config = dict(
    norm_place='pre',
    optimizer='muon_variant',
    lr=0.00898,
)
MLP neurons of a small language model. Each row is named by its layer, matrix (up: input weights; down: output weights) and neuron, and shows model dimensions 0-127. Each number is 128 + 32 x the weight over its row's rms, rounded and kept within 0 to 255.
A block is one neuron, or neurons of one layer that tend to fire together. After each block is what it responds to, as a language model described it from the Wikipedia text at the highest values.

L9.up106 [108 176 113 108 154  64 169 145 142  83 119 155 156  72 115  68  91 124  86  82 102  83 146 118  97 153 199 185 135 139  96 153  98 112 151  95 122 120  84 117 103  89 135 106 137 118 119 101 102 127 116  85 156 132  72 146  78 130  74 145 138 165 131 124 110 182 124 115 177 129 115  83 191 178 126 186 133  99 113  59 175 193  91 132 124  82 159 131 120 177 161 103  91 173  94  92 116 122 129 148 137 192 129 166  98  87  98 163 131 149 158 108 129 114 146 129 117 120  96 126 131  71 108 123 106 180 138 153]
L9.down106 [153 110  86 109 164 138 118 169 176 213 106 115 124 144  81 109 146 159 163 153  99  83 115 125 162 152 155 159 133 144 149 127 108  93 111 152  93 108 157 178 132 142 138 104 101  97 127 119 134 130 149 116 132 143  53 142 131  95 123 170 166 129 121 153 188 151 123  40 197 124  82 107 144 152 130  91  80 113 161 107 140 145  88 112 129 122 121  83 118 144 167 114 135  95  87 113 109 124 156  97 171 123  79 176  99 196 164 146 116 134 107  97 140 132 127 160 212 138 114 144 144 145 188 168 178 182 107  88]
L9.up215 [195  97 117  81  86  71 138 110 176 113 108 118 152 155 120 125  64 135 158 104 119 144 162 101  91 114 135 115 146 109 184 166 151 165 134 124 145 141 142 115 112 103 103 135 115  88 158 156 129 106  96 148 150 135  72 112 143 116  91 158 125 118  94 131 137 110 107  83 116 149 175 100 103 122 187  92 131 134  38  71 144 183 107  57 114 129 150 128 155 186 115  83 167 134 176  70 178 171 169 143 136  75 137 103  94 123  97 151 114 127  95 115  86 145 118  98 143 128  88 104 177 148 228 183 152 186 139 121]
L9.down215 [124 132  74 168  91 100  99  96 121 125 134 128  92 102 168 128 112 143 125 180 142 135  91 168 124 103 106 119 122 103 106 146 141 121 101 141 158  85 148 114 147 196 101  94 147 140  63 177 108 135 125 131 123 123 134 120  89 103 114  92 150 143 141 131  44 122 115 144 128  95 142 161 141 107 184 118 112 134 100 152 206 120  89 154 145  95  92 102 116 160 188  96 145 110  50  93 169 179 117 115 137  82 129 124 160 131 105 138 129 131 103 211 121 126 174 148 125 143 155 124 213 104 123  85 163 151 131  98]
L9.up307 [174 103 130 135  85 121 127 116 172 104 148 131  96  98 128 145 133 139 157 131 145 120  60 105 104 225  94 164 157 176 162  86 140 159 119 180 135 127 109 126 161 125 144 162 122 193 172 130 176 151 156  88 129 120 132 175 141 131 123 114 157 169 137 162 138 176  65 121  80 119 109 136 131 145 171 129 101 143  80 119 234 153 146 116 107 111 179  92 139 170 119  72 199 105  91 119 146 141 121  89 129 143 181 110  97 102 156 175 131 115 150  89 142 139 110 159  95 153  38 122  69  84 190 108 106 122 119 140]
L9.down307 [166 159 158  43 183 109 138 199 148 101 117 176 111 149 106 117 155  87 121 152 124  87 142 119 138 147 160  90 102 141 126 108 142 156 125  89 107 165  96 115 153 124  99  96 121 137  58 154 128 162  87 139 154 120 182 116 190 192 109 106  84 110 115 117  74 157  83 146 178 119 122 183 149 121 116  94 183 112 154 162 171 142 114 143  76 151 136 137 112 117 167  47  67 152 122 156 104 113 168 110  81  89 138 189 176 160  73  77 127 106  93 176 116 132 104 128  84 187 177 178 178  99 105 122 165  90 147  93]
L9.up719 [144 122 131  34  99 133 103  97 167 122 131 158 113 129 149 117 150 114  86 134 158 106 168 123 134 176 131 145 143 136 104 122 158 105 170 161 131 133 178 111 163  81  90 144 115  64 107 123 169  99 108 103 130 166 101 111 122 108 131 104 109 136  87 111 109 148 169 159 165  85 136 123  73 120 138  35 160 141  56 122 139 113 115 148  60 129 113 176  94 136  54 156 152 140 120  72 182 100 108 128 151 117 131 120 142 133 158 177 102 156 153 105 162  85 112 135 166 154 120 158 115 104 188 101 164 120 136 130]
L9.down719 [150 160 121  84  92 145 108  99 112 118 113 172  91  95 120 129 143 128 121  88 117 143 124 116 121 193 102 147 139 126 141  69  87 162  89 124 111 124 200 183 156 110 153  41 108 110  95 161 185 131 149 111 112 165  70 175 109 117 125 138 102 110  97 128 119 102 137 140 189 148 103 119 123 187 120  93 106 116 102 160 102 146  65 146  90  71 104 178 159 122 165 169 106  56 119  73 122  97 114  76 147 162 191 118 148 122  55 111 144 156 135 162 136 134 122 160 145  95 170 132 125 102 131 178 126 122 132 125]
Responds to: Mid-word fragments, plus taxonomic "of"

L9.up300 [128  97 153  77  77  98  61 131 174  41  68 150 121  98  73 159 148 189 119 167 126 119 109  98 112  71 177 198 166 150 144 114 150 106 176 127 112 117 183 145  88 146 111  91 128 120 156 136 117 118 119 160 151 134  85 185 201 136  67 128 107 150 134 150  52 133  97 123 162 108 114 150 118 124  40 149 129 142  90 142 138  90 129  81 120 176 106 198 127 134  93 193 153 189 143 164 135 131  69 140  61 130  94 128 105 121 116 118 155 190 150 130 105 145 132 146  90 134 127 122  76 112 187 184 131 155 146 145]
L9.down300 [ 74 106 141 111 121 165  87 157 113 146 114 170 124 138 137 137 153 114 134 135 117 102  75 187 131 156  93  93 131 170  75 126 111 112 138 105 124 166 148 146 139 120 133 166 153 137 115  91 121 124 127 193 116  82 150 145 154 121 131 185 116 151 118  88 100 164 106 119 118 144 116 128 151 214 128 119 146  97 123 148 201 143 122 158 107  98 138 165  97  71 143 140 149 103  74 127 131 148 116 122 145 137 128 136 142 103 115 165 134 173 117 155  95 141 156 153 170 119 164 177 153 130 202 149  94 123 131 154]
L9.up581 [171 118 101  71 104 133 120  99 139 110  60 152 121  92  97 113 161 120  71 138 172  75 112 125 108  90 151 116 169 124 130 112 139 215 168  96 135 114 127 148 109 150 162  86 118 134 129  90 107  84 162 125 178 122 137 142 149 169 144 149 128 141 135 126 170 129 186  94 138  74  77 122 140 111 143 129 145 122 169 125 134 151 196 112  84 144  78 199 183  53 119 136 104 205 117  86 120 121  71 161  94 139  94 112 165  98  88 167 156 166 145 160  95 107 114 153 122 173 137 119  89  94 176 139 147 116 128 127]
L9.down581 [124 150 119 167 145 186  80 145  87  47 111 167  90 121 111 129  85 130 155 132 164 109 140 146 117 133  89  53 128 146 170 127 162 202 133 175 174 124 147 116  80  98  92  97 121 171 129 105 119 170 127 168  98 143  71 157  88  98 138 118 160 185  88 164 130 119  85 166 157 141  93 117 130 158 179 111 145 121 132  94 157 126 101 147  97 143 155 131 138  71 120 103 140 196 121 105 130 117 156 125 167 124 109  99  73 111 116 143 175 142 137  72 147 167 118 144 124  79 120  74 122  70 199 133 171 128  46 145]
L9.up995 [ 68 122 163 129 110 146 109 107 145 140 109 127 149 122  84 144 135 142 124  91 107 102 123 149 103 156 163 127 145 132  61 140  68 201 212 160 127 118 121 143 101 120  82 132 137 114  79 107 125  69 186 141 127 160 143 123 129 114 125 166  94 155 136 118  89 131 104 152 155 120 212 165 127 137 129 139 129  83  38 106 187 172 134 113 114 110 106 122 143 124 121 155 151 142 152 163 151 147 102 162  96 119 168 139 122 153 122 165 118 158 115 133 183 129 135 199 114 192 118 112 155 128 178  73 105  97 112 162]
L9.down995 [108 140 125  67 111  57 144  96 116 124 105 159 103 128 103  97 169 125 174 147 164  91  90  94 136 176  63 162  89 133 136  98 147  48 111 160 120 111 133  68 133 136 154 132 131 191 109 186 210 133 110 134  95 144 132 167  92 155  95 129 161 191 117 172 163 120 150 135  65 114 136  89  92 163 146  54 174 129  92 148  91 147 139 144 138 182 138 122 199 106 159 162 176 121 110 161  89 114 133 153  96 174 182 137  96  80 147 117 153 147 126 116 140 125 101 160 124 126 152  77 122  91 113 159 129 133 147 106]
L9.up1018 [146 134 148 120 137 143  76  73 106 118 120 165  95 154 108 186 116 145 100 131 135 101  35 177 102 171 110  68 157 117 113 175 115 214 145 119 145  91 192 115 142  82 164 121 161  97 126  96 168 143 127 135 148 115 128 141 152 144 143 182  98 132 150 130 148 152 133 148 103 152 161  88 126 150 113 129 127 174 123  68 174 141 102 100 111 134 125 128 154 128 153  98 168 156 180 170 124  90 172 142  96 131 185 106 135 116 105 123 201 153 134 104 125  89 124 108 129 116 132 122 141  99 127 142 130 188  68 175]
L9.down1018 [123 171  45 171 108 167  69  98  99  65  95 101 152 107 152 134 102 164 168 146 111 153 164 115 122 146 144 118 143 131  79 106 113 146 149 184  72 146 190  90  79 116 153 163 152 153 107 188 150  90 106 103 141 144  79  79 143 137 174 129 143 175 136 139 149 135 163 168 113 147 102 119  81 103 164 136 198 153  94 106 153 152 125 135 135 132  81 101 145 109 136 142 157  85 135 212 161 214 135 123 155 164 124 161 155  97 162  95  91 104 111  85 102 119 196  81 106  87 150  83  87 153  95  48 118 141 127 120]
Responds to: Mid-word subword fragments

L23.up668 [ 96 183  90  85 139 106 167 127 144 140 171 169  99  90  84 134 142  97 126 152 109  63 109  98 123 133 123 165 192 155 119 109 191 129 136 112 140 128 132 110 152 107 169 140 122 191 125 125 120 156 115  97 157 115 132 130 152 126 129 177  82 177 112 163 155  98 175  93  82 115 102 103 164 112 197  71 102  82 114 132 105 138 160 193 139 150 135 105 109 135 100 108 184 139  93 128  99 114 127 158 165  78  90 149 103 155 124 162 126  83 141 156 161 174 126 131 125  91 133  85 113 118 142 170 165 103 105 149]
L23.down668 [126 110 163 103 133 175  97 165 188 159  98 109  73 114 130 162 138 118 108  86 105 159 142 145 120 129 135 143 152  69 161 108 171 149 157 135 128 104 114 103  98 109 158 160 164 150 100 140 170 129  79 112  60  91 119 141 213 135  89 115  84 120  67  88 178 151 163 135 130 142 133 114 154 124 141 109 133 100 161 133  97  55 128 128 103 118 116 140 127 112  78 163 143 208 134 119  73 153 118 119  75 161 121 130 125 172 172 108  77 119 154  97  84 168 138 149 143 160 144 150 153 123 146 129 124 163 124 121]
Responds to: Mid-word fragments in split words

L16.up466 [172 160 181 155 205 176 189 137 135 103 177 113 184 153 182 120 112  65  96 138 125 186 138  88 104 160 134  62  86 129 149 110 137 126 150 112 154 161  81 162 102 127 113 142 150  58 112 126 116  81 202 131 146 207 128 181 134 133 138 156  32 186 155 107 168 163 168  95 111 107 142 131 151  92 164 167 100 148 146  79  94 124 133  85 109 101 150  81  79 110 100 140 174 107 113 194 120 127  94 129 133 155 173 144 122 102 103 143 123  94 119 130 161 120 103 107 141 175 110 102 107  96 180 138 101 108 112 134]
L16.down466 [141 131  74  77 130 174  95 169 119 190  71 151  98 168 131 100 153 133  92 144  85 115  98 109 147  87 173 137 149 142  67 196  86  83 115 124 163 111 153  92 111 106  85 133 156  91 143 119 126 149  86 111 213 126  92 158  60  89 138 170 131 138  97 139 133 148 116 124 151 142 110 139 184 172 100 162 109 174 116 135 103 129  64 112 148 148  99 113  90 146 123 125 141  70 193 173 112 131 180 116 144 109 122 147 106 128 176  91 142 183 148  86  95 129  95 128  82  59 120 114 149 123  49 109 136 106 140 124]
L16.up762 [141 183 134  99 173 139 173 115  68 116 127  89 125 139 133 149 138  91 136 170 135 123 122 110  95 152  86  99 133 108 167 183 103  69 134 154 146 126 123  96 191 162 116 107 110 127  96  89 131 114  47 112 122  91  99 106 129 138 149 180 107 106  83 165 189 189 139 146 166 152 104 172 191 149 141 113 136 185 159 128 100 145 126 113 175  99 128 162 135 165 174 114  91  81  80 150 146  99 102 130 190 175 118  90 117 130 140 165 111 153 178 130 138 149 141 110 158 114 109  88 136 107  93 181 166  82 128 105]
L16.down762 [133 107  98 138  89 111  92  96  92 151 150 114 126 149 155 121 174 166 132 129  65 108 146 117 113 102  62  95 119 186 153 180 119  79 206 104 136 143 140  96  95 165 124 157 152 160 168 176 123 151 138 178 186 134 135  80 142 149 105 156 153 127 144  67 185 121 110 124  94 109 164  95 135 147 164 199 138 134 101 102 184 175 124 167 102 111 138  79 170 139 160 134 100 123 134 155 105 176 108 165 113 103 146 154 136  64 141  93  86 127 183 188 106 157  96  98 146 126 111 172  76 180 121 130 131 116 145 120]
L16.up769 [149 151  79 133  92  89 125  96 108 118  98 100 138 141  88 131 122  50 109 108  60 118 143 141 148 130  81 126 145 125 187  98 135 112 162 141 117 114 164 120 109 137 172 109 147 106 140 118 132 135 126 128 153 176  87 170  73 109  86 200  77 155 105 151 118 159  86 170  95  76  99 163 166 135 119 117 123 100  99 109 112 112  92 147 100 126  65  65 106 189 188 158 150 136  83 174 115 128 160 126 122 131  95 182 168 176 155 156 119 166 153 135 127  59 112 125 161 151 168 109 182 168 113 108 164 127 169 100]
L16.down769 [137  66 130 124  74 150 146  99 130 139 123 111 131 181 107 178 150 155 103 121 116 185 146 124 113 121  92  92 121 133 191 225 129 148  72  98 130 114  94 118 167 165 167 107 117 137 138  99 115 126 122 118 104 100  97  78  34  94 161 202 135 128 153 116 136 147 115  99 101 145 142 143 143  84 131 123 117 176  64  85 100  94 161  68  46 137  98  92 142 133  63 163 230 162 118 161  90  92 132 184  99 130 137 152 141 128  98  56 152 101 214 156 112 184 106 148 132 122 121 159 148 139 125 217 150 105 136  97]
L16.up982 [133 146 128 131 154  77  63 149 162 103 171 122 157 141 124  96 142 128  63 116 171 114 147 162 156 173 115  87  82 154 173 125 121 165  67  93 157  81 181 184 163 103  92 160  64  41 115 127 114 162  61 109 117 120  44 130 156  88 108 149  93 150 119  81  90 116 153 184 167  99  97 122  90  41 129 157  95 104  65  95 119 134 130 123 198 115  85 131 117 133 179 175 133 120 127 133  61 162 130 143 160  91 112 178 155 157 137 120 103 106 130 105 128 137 126 103 152 192 185 122 113 100  96 120 176 128 230 133]
L16.down982 [124 115 175 128  55 164 120  52 172 107 106 109  93 103 166  88 136  99  74 152  98 165 151 136 190 140 122 139 119  97 127  80 123 116 120  90 131 188 122 174 141 158 182 130  73  77  92  63 106  89 159 135  71 168 139  89  75  55 110 170 134 142 159 110 108 115 119 143 155 170 151 129 133 166 148 128 135 139  80 179 168 113  92 110 139 178 119 104  86 136  97 200 161 121 126 148 127  97 128 139 155 162  91 138 108 170 111 104 142 154 146 193 130 147 126 132 105 174 130  83 152 136 129 123 113 155  51 138]
Responds to: Mid-word subword fragments

L23.up75 [102 100 194  97 140 111 117 156 120 134 160 117 122  72 151 148 106 145 143 140 192  95 123 179 113  96 129 122 168  67 172  79 159  75 107 235 132 101 137  99 193 135  85 164 144  78 118  68 143 102 141 176 151  73 170 122  54 212 118 103  91 134 174  80 172  93 147  96 152 119 153 113  93 103 128 156 121 155  94 130 140 101 137 128 195 143 108 147 138  73 127 163 108 146  73 146 177 130 126 149 143 131 118 171 110 103 200 108 183  95 112 127 107 153  74 159 166  76 137 114  96 140  95 108 106 142 130 145]
L23.down75 [149 133 157 144 105 122  82 143  88 149 128  94 150 148  99 137 169 113 164 113  66  97 133 110 109 118 111 205 166 117 139  97 186 138 201 145  78 157 100 105  91 156 184 171 144 136 150 141  59 150 128 117 135 137 200 153  74 130  78 128 129 114 153 108 175 173  63 157 177 154 104 160 129 100 133 186  92 117 143  92 188  89 130 129 141 137 109 127 136  99 123 134 125 126  99 145 123  85 133 158 112 117 148  78 126 106 167 124 125 170 140 148 110  89  55 100 115 135 125 114  85 116 104 126  71 147  77 182]
Responds to: Mid-word transliterated names